Weights of a small transformer language model.
Training: a variant of Adam for these matrices, 623M tokens, 4751 steps.
MLP neurons of a small language model. Each row is named by its layer, matrix (up: input weights; down: output weights) and neuron, and shows model dimensions 16-143. Each number is 128 + 24 x the weight over its row's rms, rounded and kept within 0 to 255. Numbers have three digits each.
After each neuron's rows, "fires after" lists the tokens most often just before its 100 highest values on Wikipedia text that the model never trained on.

L7.up649:140096165109117154122140148122112161099176118191127128138128110078147094118152080148117118125135151103142121134109175165120126101113098094125148075131164111097145132162162157101094113098139111107107136117129102110123145126096100126113133112110131177138110100107100120118109118147125147112139140135188118141093133119098082102116121115158124134184129153138121134192119111092095109159143
L7.down649:122140118082130118134132119151154094164094120133112141170136111154153158135108134123129142091115127160127148116151104133101148170108126181117151133148097139125137143117080115123169132135129120136127113113132138078118126155177149088103092139121157118145145155148140135102167150134127150120127118134076131100152109155185149098119142142135131120110144100150145121061064153155146130144123
fires after: " |", " m", " k", "%"

L8.up840:120118124141167097173135145117132138138111095151155129114103112148115080167122119137130120156128146103092190133154104191138139148113106134085158100078123172137134146125155146144095118089063148138160155126118160113146115105121133141194109105120153143091135152129100134133123130104115115143127125121141123129104130154113118102124156117150145090143139078137152110098125112133135124090156
L8.down840:089126122084115132159157157144112074061143139139102114151096120123114118153115072142109076107137130163108135110114145136164104147121180132129133153176162063188130098139107111122102079138171136115083114101166115105131115142140149103118125143120090100110158149098066106110145142123121140135136157118145158162153118181113112137141147113088130115093143144147119131140145126088128139147092
fires after: "s", "c", "et", "anc", "t", "j"

L8.up495:099114145122127093121123128100144084099135140122133133152091095149125135117102150151115155114124131148118153119102116113171124143164147127125129157142133115103110119109126130077093180100159132115113125111146141197087132144140140153156128136160174150150089122193114093160112107125123124129101141115124160091121118146128105120180148133143125125107138138141179141169130142157115127142127
L8.down495:111080103161085112107140130151129120121133058093127177105122148095109160113158119166148118114121118136147138141106134120112099126134063167118122115170167120137148105119108090163139152121102184150103133116122122087135127153084171109086118112133142129117151104140154134134146123133095106130146124156121127090126122113105157116131111131100085118167139140145122152117142107123150159163129
fires after: " M", " F", "B", "H", "E", "\n"

L6.up318:137103117138157114140099099103138165149081109171117145111119119124107163126161141141120142111115121102140187089129158167084118103134189170132132116108103155104096115116129146141117148113101101153137153121140110114099125143135119096142122082124148156149142122189099141145119077124147109122144136104107160151118126157156126117130190103138113084155097119127139113142137143110110142106093
L6.down318:154110113141147108169153127150146122166143119096153107111116146106162165113122073142093080138127145152115195098171128097173124095104105103117149156154118095112122146147129133121130114114158154114084074121148095103111154136145154146134151129111099059154106142083121133108104109150059145080095087143159149105165137148094126159147163118095129137117115141112097128125131126128187123140115
fires after: " f", "c", "i", " a", "^{", "u"

L8.up1063:113086150100126056080113125100085163195158119150146153147138126129118118168118139157101145125126157134098150118136092160158147113146085083136169160101127154135141112099107152113131118158150139122131147129130141115111126123143141113149084129126116066226136120178143122118171137116134122115108163077140157156106096089107155115132153106144097105125100108127150137115151124117131110131115
L8.down1063:115143094119134118144166147139181131106093114137143194126136132172105115109130135146111127124127128131134132099150124148147120126077108100163117151141155154118147149118107122119148116153104102139122130118141144111142114144144109126106124160112136128102097081132165165122151140088095150127170157133080166146114112135149098134138103109148126135191092100105120127132103142139176135115132
fires after: " N", " n", "N", "n", " a"

L7.up614:119134099115140128099107115113141106134141146174107139156174091098140112110134127157161137110126156126082101129105161127171140149155156138166161146104139131097153104087123147100073158127145138133086149107155138120108075157139145134137114146137152158128143121130122156141145116146138156070119127132148138123092195121132133133123123148150094118166090118094147128119089091140089130125162
L7.down614:099102158154104143130123103141116107125122127089111158132131110128095124104147137120124119126145142144172136189084149138082159094088086143135127163136083109127090135177162132132134150133113117130122106120128125094132125152152114154117112127132089133119138127119073113122124096110120107174172135123103148150146127081123149136130164143131166134109133120183146103145111148118139148107133
fires after: " H", " and", " c", " K"

L6.up1072:152155142154067109120120128128120107112155132140132139126162121165108138165142139150129172114127123105162125177087108127123093106125133168171091131114122159138107104083143107105149167144120160149156162119128144098123160095105129105130111122119115132145054109091076126128111175127142108140162140103132122116109128138131107116125135118141136123117113144135117109153159143137119118137097
L6.down1072:121118118120154112140152141165113114143146132165126130119081137099112146116138125123139099088141206166076113138128126155129140121147105123094153101172104129119135139118124120101139092109116133110141100134114111172107097111094146144140140132129128103126118152136101149148129107161117136180130128063143136091140105168142129118134148134092103163140133124110178106139113121178128131148113
fires after: " T", " N", "n", " n", "ast", " w"

L6.up808:089162120136106133147117123116126166123107110135205138095135169072153124070086144115109142102126164139130106135130124156154133137162109152132112099097134109085122190089123109138143140108129104134128125115137132102140092131111134142164120088170140126130135152146163166159136111150177115110116153128164079104120137145131152124110145158114143127143143150138133159123105128107094120106079
L6.down808:157163146131120106078088120154137130148154146082057149151144097185136171121135086128088107104089137113114126140093126137113154113108096116089152155169138141137116093108085169156151133140091120131118139103113157162181105131134150148120153140150079128123139156091144102129130181140129159124074170119120135112137115098140151116147125117125140136172171090130126110108116131134137122160127
fires after: ".", "im", "um", " #", "om"

L9.up942:102176170111130084128130120109123125108137123131123114151132122162106156135156119116127147106156170124144086104139135209108093137136148113136121140137111141117129140136130133144070154120123146105148160105154131132171123134111164108136128118156128119116151107159086147155137103086099172077093134122129119132139145084084129157084157158098114102131096122113112125170154139110140141129149
L9.down942:156143138181097096145136149150109097127126119113137129112168133188100163139135101128119151138099109150141131097139117146132153121091137144128127153097178128129123126149156125123174105159105140136123099045136109102126147136106092198199123121120141147117163127149117114160103146132122132099113154141150168129156144154149129112147081117116120101123144152134165125145151126118159118121130
fires after: " 0", " 3", " 2", " 1", " 6", " 5"